Part of a small language model's weights: 10 layers, RMSNorm before each block.
MLP neurons of a small language model. Each row is named by its layer, matrix (gate and up: input weights) and neuron, and shows model dimensions 160-255. Each number is 128 + 32 x the weight over its row's rms, rounded and kept within 0 to 255. Numbers have three digits each. A neuron's up and down rows have the sign that makes its largest values positive.
After each neuron's rows, "fires after" lists the tokens most often just before its 100 highest values on Wikipedia text that the model never trained on. A number after a token or word is its count.

L6.gate49:176117157177140132177211105136119103134137093158128146099139096147143125124119125194136136050066133059081146070141097129125118107127183160122134148120071192164108149158132123147146134123103138060131099118165145085074135075106148106108131145178093100107112097095059132093152148105142135129
L6.up49:096179167118129106080111088104126170148108140160078134117206109131096191095111080143150125143121117134185143102123157207148120157153116148130176113162138127113090109081105132097135154158078145118104140159142136125122110118091092129148084140077137141169098106051110120170122121192151125104
fires after: "|" 34, "-" 18, "\n" 11, " is" 7, " |" 4

L6.gate391:144145192142113107160137146114106119119134170119175133129137105149099126083153063110113191141144141164106133134159132149112146157118072163113109137172106108149122161156207090174135136076115115106138114104091129157136143176071199144130060095137153107163104127103117109154159087131116141190
L6.up391:111173128047106154158137213118172102097152091169151142147141089154129223162167121149169205138094076187153105120089169133093148189126131077162167183106190146079105147125159117104066117132091105118157155087074131122181170160122144146166089126154094095117080106152124117108145149089158109178
fires after: " |" 100

L7.gate503:135140135093121155192123099161139100139098093125136158137180120159155142081143182171147135083099043133159163092125115127088105150119050150119112098148088120141153119158137119140116159119124144090093114150180150110128080195090121014111115113147172119113158113081158156080148114166124163173
L7.up503:143160098098072123141143135155112165166101144083136140131084125110172141140075133207149127063119116124147116111150089095116153182153145151097169094157157103126127087075142148091088155140099148139087143157112065159129104087124122035099109093102138101148125187109115135086178094143082160148
fires after: " |" 25, "|" 17, "-" 13, " Preceded" 4, " Succeeded" 4

L7.gate546:170118156171147150110162099148108115088105150121102143142150104136109162161137091125120094182138130105179144151100098137035142093170095163093103114158174119133076186104130085093196149121078063139147149139095104105149134102058114123170143107152114048142061103137104069137098127066141168181
L7.up546:122140141202169161146126071112118123118133145159158110145094140145127148110131145113129119115189140159073119161113163146117097097111109145077152107111075112033145132101162125113179098159104119143115142162144127071067126151127147089081131127147105107104143117128149141128121084124085134193
fires after: " the" 30, "|" 11, " The" 7, "O" 4

L7.gate306:137053161196167139156131127085112102138131118097129088153141109136098171146129098151132075111134118127129112148154129119142125122131124131108120138165119137094094160146103105130149114132159119170161112103098125127126116121105120107134163116130130149123095160145136128156114122170142113169
L7.up306:110121107069087098139125089126110183135148146126154079105175133117136159096175132119156136143118119112060104159131127119145112107137131163087126077120107112078148115166137135130130117105174116123079144137095087107141128161088060075114090163172104125121214124139091116133181135138115152188
fires after: "\n" 39, " " 14, " votes" 13, ":" 5, " Total" 5

L5.gate552:093081147144118147095098145101137131133151189115145084114193092161173135125164132093102095115143139103088091184078075092129113147112126109106119156126153109116114132126117139120159137104205112087144167141142116145134099196164125176136166109121125131135053130136115132148100169159138134077
L5.up552:132059154074103133102126170103119139141146188108105106104118102185093107118095131139097079107209121141124065179109145111091135150180143103130068107163152106148123153135108122098191149154170107103135063057146152143176021115161138148152155141146121156093131145110153091104176164119173155113
fires after: "\n" 56, " details" 6, "." 5

L7.gate411:133111137173180180116125156138100094101126135082121151105049125111134124114138160155093100113053103135066144100119163123177147145192142118040113187146056121107143138102105145094115138122128135164138141096124157103155137131127117096073139208177102100146117087091158128179087140124163153094
L7.up411:140170118207115138171112189151086106155215129093178081117116076108139100116109094142132083121103139125085139224131168197162127085138108110110129101104180045141140100179118162120156166162117182169096105166166111144146170187128115100132131154141110144158081128164136072170143175148103105098
fires after: "\n" 45, " 1" 8, " \"" 6, " |" 5, " 8" 4

L7.gate600:125155119146165122113137114103187114119120114138090061117132113169128068138077103159166135087049124094162140136132141094104150105140058105146110122150093121097091138104193137165110099107111105138167074149151086095104127113163073171153106197086138115139105153130098109103113087135137144153
L7.up600:133136168108181123086122145167203160165180131078136156141107174124137076114126139166142043143120119127096140168087116120170056162161057096138080126095127070186126102139053150146159154123090147133142145119124139109148116183116122131140087166195122096130123130127148154101130075175189086093
fires after: "|" 23, " \"" 14, "-" 14, " (" 11, "\n" 9, " |" 7

L5.gate183:158142073128131154138074078104100079122157137076055106084142142076098121088160112181158201050099109101133119115139126123164170138202133147124154088156158135101087105118144119166186143124122075121109101094149139149134157112137123150113118176107071143131092120129140151171154141075129157123
L5.up183:131128177190094164181148102126088106138153100166095094118132093108095109102177086175117174131119112166097165164133167102161160140158118078132129169165167138102116192101142099117123114091128090111117121076129096121146128148139122127109174164089164044147123041179115157099122172086124135126
fires after: "," 83, "á" 8

L5.gate217:127082099161131155092149096142085095069072095126117116072175175129103147073110154147134122202142178127143078132118172153108083108104121136107052081089198098095125122106120129144121123082069135137140151102138129135144055152086089098096109139142170124113150158126170082149149212135113159090
L5.up217:127162121142130173101187089181133114115115119155151142096105094155166190108116159154125142108136179077160149159107111204163090101102171121091099157114178115105133110139160193099105158133118108131187141164159106165119060157060083138145045112156128149128139145072122078095120142196071150133
fires after: " was" 16, " a" 14, " as" 10, " been" 5, " became" 4, " worked" 4

L5.gate363:148146089121147105129127170100144105122137157111095154162079107133176113124174105180079130115145151115094135174112097129143175136184122122098134115141157111149099124107144125136136114114151145063120111118081095098181037149145111173153130055109103159066170108139144081107099083151098123157
L5.up363:103124200075146154153128134091111093111126138112148155149127063101171158132106133148142117107146135114132156150186119141133153081145096085130108079176127191178138105132185054168197122178139081107083123108137106110169147151150155170071177135155108116102149074145114109087138088147150111116
fires after: " |" 36, ":" 8, " /" 7, " 2" 6, " 1" 5

L7.gate48:152130125132157124109151137103112137157124192116163114064099139102169156175143093136096146192112150190028142142086167181159151133130101099086161148193116078173100120107139188119082156141113121086176154141119125096103158128169101102144080186129141080124115106099149130153087144146103154106
L7.up48:112132110102144143176131109140152121086155121110117081104105151181143079115138115114065112135108193157081150124088196151121142161173135116177111112111123160109225143095152091118074161177098121079138112147152099137129110094125129113133155125174149117150123116158167148126108105121121129147
fires after: "\n" 39, " 7" 7, " 1" 6, " 3" 4

L7.gate507:134207106118127085124116167125098133135143219107135102108157125128178145121119144110170142133130187107033111092182135112146106031136167200166133192144154135048178125124115103142142150120172136108121166124163105107128148152066146125147074103130169093112132128122099104084122125114130112155
L7.up507:188116137151125108130154126105159147155111182124094159165160160143139189134125089129147196132172125072141134100143192107097097108196128050073124155112116114148123089128159150186114107184125098085159076151108126112080104099084165079215065102158147170067091168159114104101114135145176149148
fires after: " (" 56, "," 9

L6.gate422:137151136087086133121149133112117112090170157140101121153103183124110130144144102132077116189151132207117160115167186117140119102152128098106131135106091117146133143128123108185083099156095152133086138147112142113143135165113100172127173089194065175124153125123171101114131109111182154155
L6.up422:138093175098123156120158128111135121104145085112077144142139169070126150075170107086098096154167109174087146147116185134112129151126101078086070138074148135176161170138145173174142114141130111154106192091106144150147152147081142103080113057149085181199121110096124127102149120072165123133
fires after: ":" 34, "." 16, " |" 6

L5.gate106:178102108111065119152104148125150141131125113133161136148097180176164092059122121153085173088061175198073125085075134173153143106147058082126048126148186078136114102111140146113139143099186131140185097154180099153155127129098164084059153160051110099139119150176146173196124131129110179119
L5.up106:233106151104161107169146112120117141131145142164115152124179139113138070109113056098070172115166113079133077069111173136110129097172117111144119123155098172104141126191129098150119133145085119105109145082136180120190129147142118112162160120130135124109131157128072123189105109074120115144
fires after: "," 45, " SU" 5, " He" 5

L5.gate611:141110156158139189156194120121099113096110125169086126134167106141168155112154125131117167085200156087117145160165149133142129122146180165185115156110190127097100142142198105173154154183158158169139122179137133160063101121140140085103119113173192128136078156130096104169126088125119140153
L5.up611:122142091122135101135128141167136160147118125113102101131155157130084115171096121144077138127143119088104103202162108122098141151098145139127149173183111111067168169119126236107123091114124093109080125124134132113136125175226140125160161159149203094128153128127157145189160123089092153122
fires after: "born" 25, " the" 16, " in" 8, " late" 5, "th" 5

L5.gate358:162170132184137096095140130167169147148098128112134097183087072173182118078096120141099159111147112074107116139160171149111131096167126123164114114165071087123121126118128116129108178146174113124163139156094124098141110147090109142076138153181076118144085129166111143115117089081178125151
L5.up358:159151155178091153157165083160139101143073168116149188103073129131097119100128137106169129108172138119134127094086166106127076101174160117096090144093096135121171110099092132175154120233152084109175178130061086152161108086189132062126143101161086076137088113065138098108108135066185081218
fires after: " as" 27, " a" 18, " is" 8, " As" 7, " In" 6, " was" 5

L5.gate45:105091105147162147109127197111155137178101152140133091154121139142087103095109101083136162083163185165119139123156057111115090084071153148072117163065127182143102115161197121167124127117136110106143150125103128194168096151162126153127117101126131129130164169153146119103119086131103139143
L5.up45:112130114123094119119138154134143119097120140125166170075114132141140094080094101111099137121183122085115071029117151181136125118121139167135137109134184140104156132115138159140109191127135144197148162175154151162165141080172149118124069183093134180199160131178118081100126097075133115143
fires after: " 3" 24, " 4" 21, " 2" 7, " 5" 7, " 6" 7, " 7" 4

L5.gate366:138162109145133161129153159125110096128115143191118112123067110054148135112160101127077126047147087148052144179128119080097173103123132112128107135103059147139110147119164146185114181101119161143106089113164139140151178158177103158160103121110140138088142112084122099131157079125168102104
L5.up366:054104110167116125109099120134146151204145093188148148136093128123117101145099090021183083117117143132127118102117111087195185108157149121138076140173122101096053130135120155091082195125181138098131168105116184171161118148083192153118144141093105169156106138097097141079078130166145173130
fires after: "." 57, " ." 12, "9" 7

L7.gate370:170110128073136152203154102106126126148093091145111068108156089128150130128130158091163141099126116160148116115134117117119196164127094116156147162163184109122151107157087162059050146092102179159133105128134110148216132103151100096068060119128119110198174105046118163158140119149073119119
L7.up370:153189095128147047087141117114185150151126098041109097082115107155126135139082153133140189139054162148148141136137132097112118143116186154136155111143126145135134119130109163093132194136116147170117089132139078101147102100086144187086155119126130133160188154125104198117139146110074170211
fires after: " |" 38, "." 24, " All" 7, " and" 6, "|" 5

L7.gate7:156102140118155177149125125120110114162138089116116069165135149136105109127106181189181166078094137117174098128128110162174123129167112221172095129145162208135137134094117119161181123123154139181157103085132151141141155166151227237100133064172119106116130142158156107101098164137105114144
L7.up7:114106180142130137125118158106142123120132104131187095095114106117185114126162076103122135153161142168110144162123036090184118131075154117143140110174108101063138095044119131089134139098169105115101130099090070152134067097148133182107145101115153128167135131129124147132086116162101101169
fires after: " 3" 14, " 4" 14, " 6" 8, " 5" 8, " 2" 7, " House" 5

L6.gate199:152103034166134117131088100096153109118105134093082199113118119102094161161123105181109134152125127076091172162066086155090077120155145135132092134077148157162134084122126143125126204177124126131123180094165093106136140161161103077125106130216140141148159168085163128084150135123109126132
L6.up199:187123082170170146166121112078117111156183084148115184125181072138126120081095101134167152179121184070077094096112089096090122149096122156150126140141124105134144119094145148111162146109102078106102094099073064133131147115167121093144151135155109105106069171142084126130173124128108113104
fires after: " in" 46, " of" 10

L5.gate292:152145117153161075199130193112111122169117099174124068142091098119072144051126148085117128131150094111106083143163158094122073087134138176185104132160155113093150125160109160137104120174070105115165135128140144128133104140178114072142125099097090081090152185115176138120082092162174160110
L5.up292:144119122145130162105198137151118132150137077158119141137120132162129087136109112115097118178205102142112110069145143129156130123101100166091133154128119095117104079106135196119113142152089097074084108088116105092089180120152119170132039148166121119141074136102107163096062115130175119119
fires after: " of" 55, " the" 7, " all" 4

L6.gate550:199141083196093094198103119108186095096199193145131088103120121142108176123158122212112145191088177092114158137129070068103132118151123102126141182117135152107165105140093114158128090136136157093135065146146128162168054131134154156100145108140113136189078126178168132097132142101120152085
L6.up550:119090122161107086157133182116112124083148124086112133099170111183099148102106141116139131103146147082138111133124143073107082155151096072191062127120136112068174204152097124168165170126140170093130120166156119175105099150111177114110130120176072129161075117191130164084120133127135110163
fires after: " as" 50, " As" 12, "," 10

L6.gate131:137127122124124103120118147176093095096160168126077111108154115115113139096147125099113156154101066111091153159144145151121082114138143122172109076167163071085088132196155106154106140138115080067141153160119107158125082130114128087114090120183137094166104085132127087094124183175151157151
L6.up131:213123094131089134118092139153066135089095056096130128147083105142174165128132151125079138089164118097094094123144161106126108109154165082165144188074217175128139118099121145141154172148189141108052155092160161161123148133169133100108126145169074143112134144092109101159192122174145178130
fires after: "\n" 23, " was" 23, " as" 12, " is" 8, "," 7, " also" 5

L5.gate392:198111138151106204127094110150100097171130147136163080161167098135121182151147102105113133140170099118108120150144133175120097143105149148101055165114095155175119113117182109089111127117089115155118118122117135114126166107085137127130124081128091081110116106116122166166105103149112085108
L5.up392:130095109174163139123116173116154077183129131210026165138156144132134101201133035111183182153094133146102145171103116114100182151106143090144085181123098174150152136124197140115108151172143164123099112113104140145147152128161125182165092080169122155070190135160093137153086163127076096115
fires after: "." 49, " Bl" 5, " B" 4

L5.gate464:126107105125109138149146140144135080082210105202124132107120094129128162102157143089099102125163139146135171080095123132173081140135137118201125133077172182143143080106119111153129070160081099106171091165129110118175107122110077132160165140162126155119078091135168099094115126136115162091
L5.up464:106171176130148096130151119078099180157161131188057135057126131134141187044164116149069077117096132127112132090123141111140138131147120160147092162091149172110143142151111064071171131132089097118156107106092142115166186117177119108149125082090098154124116098097186189133103075119109136178
fires after: " |" 30, "á" 8, " Jason" 6, "\n" 5, "ar" 5, " Be" 4

L7.gate514:170106109111180150140104138107127180132153059164084137130176072176143097171128075167146169134126110100093141167146130118110138161178117170164114101118136123147123177143171112184154122078122122122169202140139093100187100122116167171104176188078149099095115106152186156160094115196093131127
L7.up514:099129107108135143109144159166142177096180110168110154128130164124138111100216088130122144084169135128159103150143165100139121118082122118155074089156145096178140142116109155158130158106121116077066144137119094115178093120157124138123209156097204050165133135183154114146137152165113130156
fires after: "," 25, " (" 21, " |" 12, "-" 7, ";" 4

L7.gate556:114152132144160119067135189150118136083122133204134139121122170140138063111145149139163120136170142123127126103157161131133111110142154143085095145101125102114175142090135065133122122134118106139148166107159144149149064137158175101129135123098137104131085046151184117158096091156097097140
L7.up556:122143104127155171150174180134110114094204078192117128115109108138164071118151060123177100153130114118085163131094183142158085111124137143071123117110086090132171142190118116152153095129083053139159136146090069133114127116103148125133161096103165097111122099163102168099156140111097164077
fires after: "." 70, "00" 4

L7.gate315:099150073117186100151135115146106119118109133187084147139143111140140113158156120121152130097117152144132116114169137174140162157113112120078188139116142133171111147126126105163100096140103151098143154159150098154122103179218052052058163178165153147175152104102134138188146155150099130063
L7.up315:114105137141124162087099087091165122060068105119066074189058170152111139171128108111097119181141175137142099054069174126151096163098088125092134121121210157100122095163113098159087120050108133117146044158183134142102122165137073174130107087181142210112100102064111092126108101163111160120
fires after: "\n" 32, "." 26, "," 11

L6.gate172:092104111083130139104126152096105175156170113102124078172135126113099064114171160141091139118083134133175140176130149151154155217158164138123110081153138169123054160137119149225087128092140128138114177089168116138108097107180129152089149140127059138106171138137110129073081087111109100135
L6.up172:163108120184128184124088109142189168066153149068125105152109136129101163122140123160040125155157160162149159180107148108117115133135073184105124140141130152117104133128152108113153085115159110110149201140069178136172091098126186180177154153094104133121166119089124136121086107196120153065
fires after: " the" 26, "," 22, ";" 4, " (" 4

L6.gate389:175109181115126156162134111150154048183118184141116159028115106166149118120102077096135163181088119125096124165092128134114116137130130112121100093111106142110139101176156148161146133118089031118191122138157119109156179163043162096116118130177107118133059177111133107141172140176160155124
L6.up389:106120146197118087135102126145131088113146135091133154142139154160157138105149108125148133176183073098100118085118125154149131079162142092116112188049150119078147129106184141134154128131124117162159165147050091124199102143077136109181092161182143104148125124182093152115114086134060108088
fires after: " the" 35, " The" 9, "," 9, "'s" 7, " as" 6, "The" 5

L6.gate588:117132086126132122068135108133156083168045123119148159064169146152114167122136194123067085152183100125072096116160139152157199125142105153100080147138124109121157088148099131143140152126157072118130095148113061117119150157111113182180083122184154097140157104067119122151120105131166103080
L6.up588:142089124118135112061095099163094127140121125129183154090108109145119105146171209123135120073139114084047091086079121112116101111153111102118084130116155116140121101145146098156122123178087102101080179108150078140161138164147087173114123111125139103089169106145187140084068121111164186097
fires after: " one" 26, " was" 13, " of" 11, " is" 8, "," 6, " as" 4

L7.gate362:142107125096164116159055119115158206159150144127115159105074146104098097097164145098137178106120104164150111134122107111100122136090155117176087141103092138158144108198112145173093176104122154131044134112060119129078082185158116124131115039155145148156091074178157139129129105107124183126
L7.up362:096108127125079136092091122077140138105171135171123118139164075099114077150134136096088077155132113079089102111085095123130169099105088141127124055226075100166130165135112120171064096117094170110148142178092158091169137165157131170143103046112147174127134067098115119110101096110166117137
fires after: " Gr" 44, "á" 11, "Rel" 5, " Se" 4

L6.gate300:147090124179116118122078090084142046128149126091091184160086141043091112149069091185159073108119167120151172192074138151130133156157181129183134105146141150078134131080128139162103172116128144115225124126120104103139101177139130152117117058154184093170134161125158074119151139141109107130
L6.up300:113174134136138139130136133142138101111134171156107176157107111199120123157141102074138144064153116095095134134149134114094091140175135127113107116135102101097074098178144039048170127138161138126135106120161107138100127080044145169121148125139167108107086139097120103093091073073172198190
fires after: " Al" 29, " al" 16, "-" 11, " |" 8, "Al" 5

L6.gate187:138056148178090090129138125095093087161093126129151134103135093076118146120159076123077134150157109177118165211121110129141154135120102172124103077111144163120079096133121092106099136161149141093084129142134128103124082109161193103124140085135084079117163120177095107107113152146114229112
L6.up187:123103124049145092128198154143131117107121098113124146115087124114115135168149128145101102193054114124119130200130097205134084139125149128156087094118085151181130142036174131078126225107182138109140174105133159122102125135168150105111128152165099086145190103130124100138127109150125202231
fires after: " the" 27, " a" 6, " The" 5, "The" 4, " first" 4, "'s" 4

L7.gate151:122104084132116087156131146079170096130138157135103115143088132126108162171119145076158121076088101071118156088195110074136084160165158121102130163112201182129102100164104128083043124108205101109130113102154092125175142017166135156080134079161116160109121165175114114109112159128124129106
L7.up151:121095107099131102134154127108131141174115126096182144101173113104156115112171193131153106069125022062118172074098139129113043135084080123142094123147148133129147120163153126154116096101091125112068130114082108128124160117173132139108144103088151141202109106142159141109093140082148092125
fires after: " Gr" 47, " Se" 6

L5.gate592:136115164128076131112209140129094103183115140048125145114166104151172113134192145160103129042142124110125123131157118160152146136170073137148094105151101091144163132065105108117142085098129077089092122102195167163131094150107137134146102166089127121182140145098133182099112158155103141108
L5.up592:074166113132070159122157161113101153143153130092110135126128148115138104136169140161128144165123168130089165078168094147129079142160158133121177123109175137087150134078142135106093144195108142121132127075079145150143107138069175132186113193174147103094087155146182134104161112137206158163
fires after: " |" 56, " medal" 5, "." 4

L6.gate282:096114135214102137119174110118086119132059122149117122140116130103069096196100167127115106088148107126130107152106126138078097128152116141125111102169160122107149194148185158107072111119127134108152223124121152107144149087109139123137152127110124148162124145147084055119197155157170132149
L6.up282:121194097193108048111151129100174120148125139116141121151098125155143042145135140165146138136106187142120143109131157142111116111132078179112124164094097183115102137134156175087098052157114076089197160105111091132184152101119054185150153123108168166191186080128176148134172137133121104105
fires after: "," 52, "." 16, "-" 9, " ." 6

L7.gate387:113166155116081150126123153136140081121137196168166133167144117163140176117103068139120152169154123126105153159158105112203120155147126102153125137140145203144148172071145167060184122111170171106127111169118153100146137114164163128127131091164168102209155119160102131155181116099053115129
L7.up387:137120160090124139109104097134141119156203148141090043088204093128153176183142090085130050118131111133104162125158142116171144149098150144157134178156122139107142134124226118196109159071124168159117166066129128179148107090094149186055112088085159126159123178128135094107110164151127150176
fires after: " 4" 23, " 3" 14, " 6" 11, " 5" 9, " 2" 6, " 7" 4

L7.gate37:161121120084091128107124164098114132093152158167126144116129094103118168060089143167118136101127141113133168068126089136089106134113111126060111083138178185171098159163134098108149114157081139189158168116118110095122181090106110061137068137120123120181133175114096144185114111081114154136
L7.up37:080173102109112156113111121140141106118118158112112118079083115121134136111149179163105127065106120148120086163103035165122119149141140131120108151188119144080130110147202168179068153155135131150148128166169154180160062098151179170172226129184122162125176111140072128135101123182103103125
fires after: " |" 39, "===" 8, "==" 7, "-" 6, " 978" 4, "\n" 4

L5.gate293:127080123079181158149090185094073125147105145093076144108098076133139135077169136189074129124161121108096183100147175180142147132116118114194108115160097131158124160170167068150079074139162184096156106183077106125137148117119115112127143110148095164134109146122147150090082162074139146094
L5.up293:131134076153134119120082175105173129144096174161122144136130136098184122142144100167115132146078157152095103114109167154125170102159142157113170178066133144091116094143118200129128138107113098142133075151097112164166086116110083193138148130180175157158123049096158091140112214147122055149
fires after: " is" 34, ")" 31, "," 7

L5.gate43:117120099174176124146136130077126095053133095106163099100131105156118149124143139168115176083114111076095176115131065133085163135126152096046181151146113161133094183172141146071149137125154091121142138107083135135140123131116143085181156126132165087111078069150112150122178131057084115140
L5.up43:133167153109134189124156123185145134130103093085092151106150092154097137187134119112147134154118158111111135147130195193119102120103180150114139160071118176142161161130078140110186113035175052142164137129139053186119130112065164106124131155184129102132107151099111128225154157104138104145
fires after: "\n" 72, ";" 12

L5.gate213:131164160148121116101095101125169135078096131077113098115133132122194159099132167137108140156134114202124128195174095136158070092151182136119109164146133083116097080170127160158141139133123156094131176072189109135139126166140105102123105120170149104160154112105175140072183103098138158107
L5.up213:091143200096140121093075112109140178068113140145097181098054080096083105109129170162128149153163101093121066139117117126172101138105118113154117131144184135164117078156162105123098109095150054131185179120127118113145152194149131143140165160174119097148151138125146077134081122091102171149
fires after: " the" 22, " a" 12, " was" 11, " as" 7, "|" 4

L5.gate241:082073106159126105088155182074085159085073094156110140088204057146173166057107124220099132116148065102089122126144173165106104141081095101106093086118164138061098134145104133139122167148093106121131083173161119153152126079176204176114087157174151117095157107152114111072120151122127094133
L5.up241:198176127169136160138169196167147153138057096162109112121153152079101115162103098142078154138173168176109034097101115148138148178121125130110115116137112150121116167141114182162086125102074134098153137170138102174160128138195117147155132214228077097124160102155097175146109169139124115131
fires after: "==" 30, " |" 18, " ==" 16, "===" 7, " ===" 6

L6.gate285:083139125128131081095146150137080118138129054126149129102109123162132129151115159157158100121153119161125147169118120139128113138165188069046097182193152174157141186069120114120105183109186122137169143108109108190094104089136148200153139139132086176168120150111155139143176128134159169109
L6.up285:124156120081109117088166178168135145118138139094121167167121159124075160101187107127182174160147102146113081163101116179157240143151080094070137116129123072150126148112070123132139116117187116099102107073137100153181165157130110099197107084155094156170126149096144132138099144075186154091
fires after: "\n" 100

L7.gate10:142164157137191164122160092137105063088166165109069136101112143116167139116169107095080176153135129136110110041136125175106128113142126165153131131082110113135128097123139059100106153123091139114118135139085162142148128120101089181132188088159134132154103083142156182088117114111186131087
L7.up10:061090150156118076144125150143111121121081138079062133093066122185091162115114133069082194138105130125134131088098137097158132113130118159107125163123150151173172137100169106098080158135076158159180098151115100188076129175100157106100113106140162138227145087169083124105114091108137161134
fires after: ":" 30, " on" 13, " at" 6, "." 6, " On" 6, " of" 5

L7.gate94:185182170113161096189161099097105129124127062156164082087108133183137119115058117148154128106161115087130105099146160109112180154122169131124090169118124147110181129156163071113190182057147142124150144140136144080168101126125135173178076138149140103099069109190120105119134173143085144104
L7.up94:151165122132108098152102095115113121138178107117139155106159198095092134112079157223139136147193149135166089127154145130141105139136112199140087058141119167115142128102213117160136177110109143143130148124073173115138106128165106145131154155083111133155085069168169138065061135148122120068
fires after: " |" 26, " on" 11, "|" 6, " On" 6, "." 6, "'" 5

L7.gate121:128112144115139111113164141128097131123129087119129148166151114120148113107084047173118137100070129123131207150099165109111125181166135168085154143098142153125086158114145094114145113088132110079134165125094127142124176148047132115146114083127130173087127114198120108153144145085155099048
L7.up121:042120120155163167142112166151122135138167122106135179151182082116160110106078039162093183166150062122120167119152149169163152114135113135137069122115094101122167159192188101097179108139081117051129177142100103187097116137107160149125130127158138076119086165127169138157159093099097127114
fires after: " |" 75, "." 18, "–" 5

L7.gate229:146117146097119089113117111071118155115098129144150117141081099109088148063097087111172098150173109134127097149139182158047135126124118132103132106135139140100123118160133122077111113116110098164129103102120110121118101106115059144111153121079142112081060122119138091140136110104126104098
L7.up229:121140185067152100126116086130132109152128173119163143147126123167166134147186116139185098165171141172106144143103187119133090089126115128180149161144106165144141145108142107038173134138141133097103076122075093075084133086118130192145115168140125093101100175136101148134162102143202123148
fires after: " |" 26, "|" 24, " to" 4

L5.gate277:122127107104131161085167113138131133140170113138090083139141068110071125109187092196104179147122071131156109104163162080126137075106071102092158113078144082096176115133130145129129163181151051142196165185086187128144083163121121132116119172112133174104118087102138107116122088170121147115
L5.up277:076151125075136120159091171119067107090104159151143189145114153111109144183132076142120139134127158119142157119142132097119080140148111128101057168100096069115115084153191069119111149116176148147171181084109170126128087122154127151086169128122186141176118088118105165165145150183118193177
fires after: "|" 27, "," 19, "." 15, "-" 5

L6.gate121:129146104093134097148161158128072092168123113141102162147095066145129102188139149122119175133123107079084078114145169116094114147131165139128161123115127111174119108143134075137133120092103181183107099121176163137161119143112171079166129106178165141141154094104149128159173140080132161128
L6.up121:136203121119148094158124046201114084136165106145154172173104089127112139115154057193184082152139172081119072150109150143141103183096115151099158137150079114152092165095070197166121176125125158140163131154184129164123081103099113121136161111069218122128169096124121107109126102168099170098
fires after: "|" 32, " (" 13, " |" 10, "-" 7, ":" 5, "===" 5

L7.gate330:204139141136199115159103143063107127215092085181149073117163151159141150134111039098155113151114161127096165167135151153094136109142097135106152100099190176147083096101145154117103137071099139131132112113089167123122114180129148133093106126142120125140132084100088132149118141127086095123
L7.up330:187157183102162111120118098076107171145093115127104133114131132200198153144164068087082140126106093095086171193064165116146103116138137174143160088149132105150105115105129153147152113081121133059100147080109140127151169128174126133113090123181164118093141185168175159117107183148063130130
fires after: "\n" 36, " 5" 11, " 6" 10

L5.gate389:182100085114115142167159153096153116106136102148127097118167095120149161119119076164089148125092152118122147175099093117141148090132123123125121139142169123134136135105185105109143181160158190085134096075133088059052153095149187170130147115167143108091130134174111152158159128126119154137
L5.up389:152105100157172170181142149155109174117094100157089126115171096095120098138075092143189117121137131198078153106148127130079121151094116172107104071111129098132108104118124163142089128115032207098075147162107101132117167148144109175113159196125092151072130116146146180130089102136149168158
fires after: " in" 32, " the" 17, " to" 5, " of" 4

L5.gate141:202155085127139149145078109138186115131128145158124134160146134124129107123115152074092061172156131171175134198110094135165110107101145122096087139128174117169113155169127090107138132207174111072132155163062110155153120122150138105123130089146115133149132141075102120147161135130184149117
L5.up141:148197198082190139086130134101162103095098091130083166126123156088098171144119121128160128125148182095124123195118106127089127129125103089132131146116183090141155105130086100107118080123109130131156143109124169130159129089147193117141175058224111178183161099123147138102157109071181219098
fires after: " a" 29, " the" 22

L5.gate210:154153173132158151105167216106140108106107168139149142112082106101167118086179151090102081143125071124105150109165098184082108127103109135094103070128156118126061178122146138122190084154104131117124161075127118135171123125109152131135103201125139096159119134138169138190127134096080103122
L5.up210:214093090140157164058152131118060122082145170133142163089131130192144140102165111158140082105068163099123114092097149111142099122157154113147063184130104097151099101165109140109130179126093122129081191160152208116097142097124106125173055188110144119131187120130122127115091175172136128161
fires after: " |" 53, " 3" 7, " 2" 7, " 4" 7, " 1" 6, " 5" 6

L6.gate472:127176118137133134099125137147086082164129165075139128126143125152099139143124108102144168119074070123174192074118163168127160128117155145103163100161112157106087105129160146084112160107089109138097122112181134066142112131125129061118094159114144182102157147118116078140124112123101137106
L6.up472:131089077195131136100129070130099127126145107121123152115120177072144128151120155117123136174102097109077088102162145100147136100139116160171094181109125099116182057099096122156130168130125091102082071154138148133121158110146130142105132141056111179198057171134149147114123090169162150116
fires after: "," 70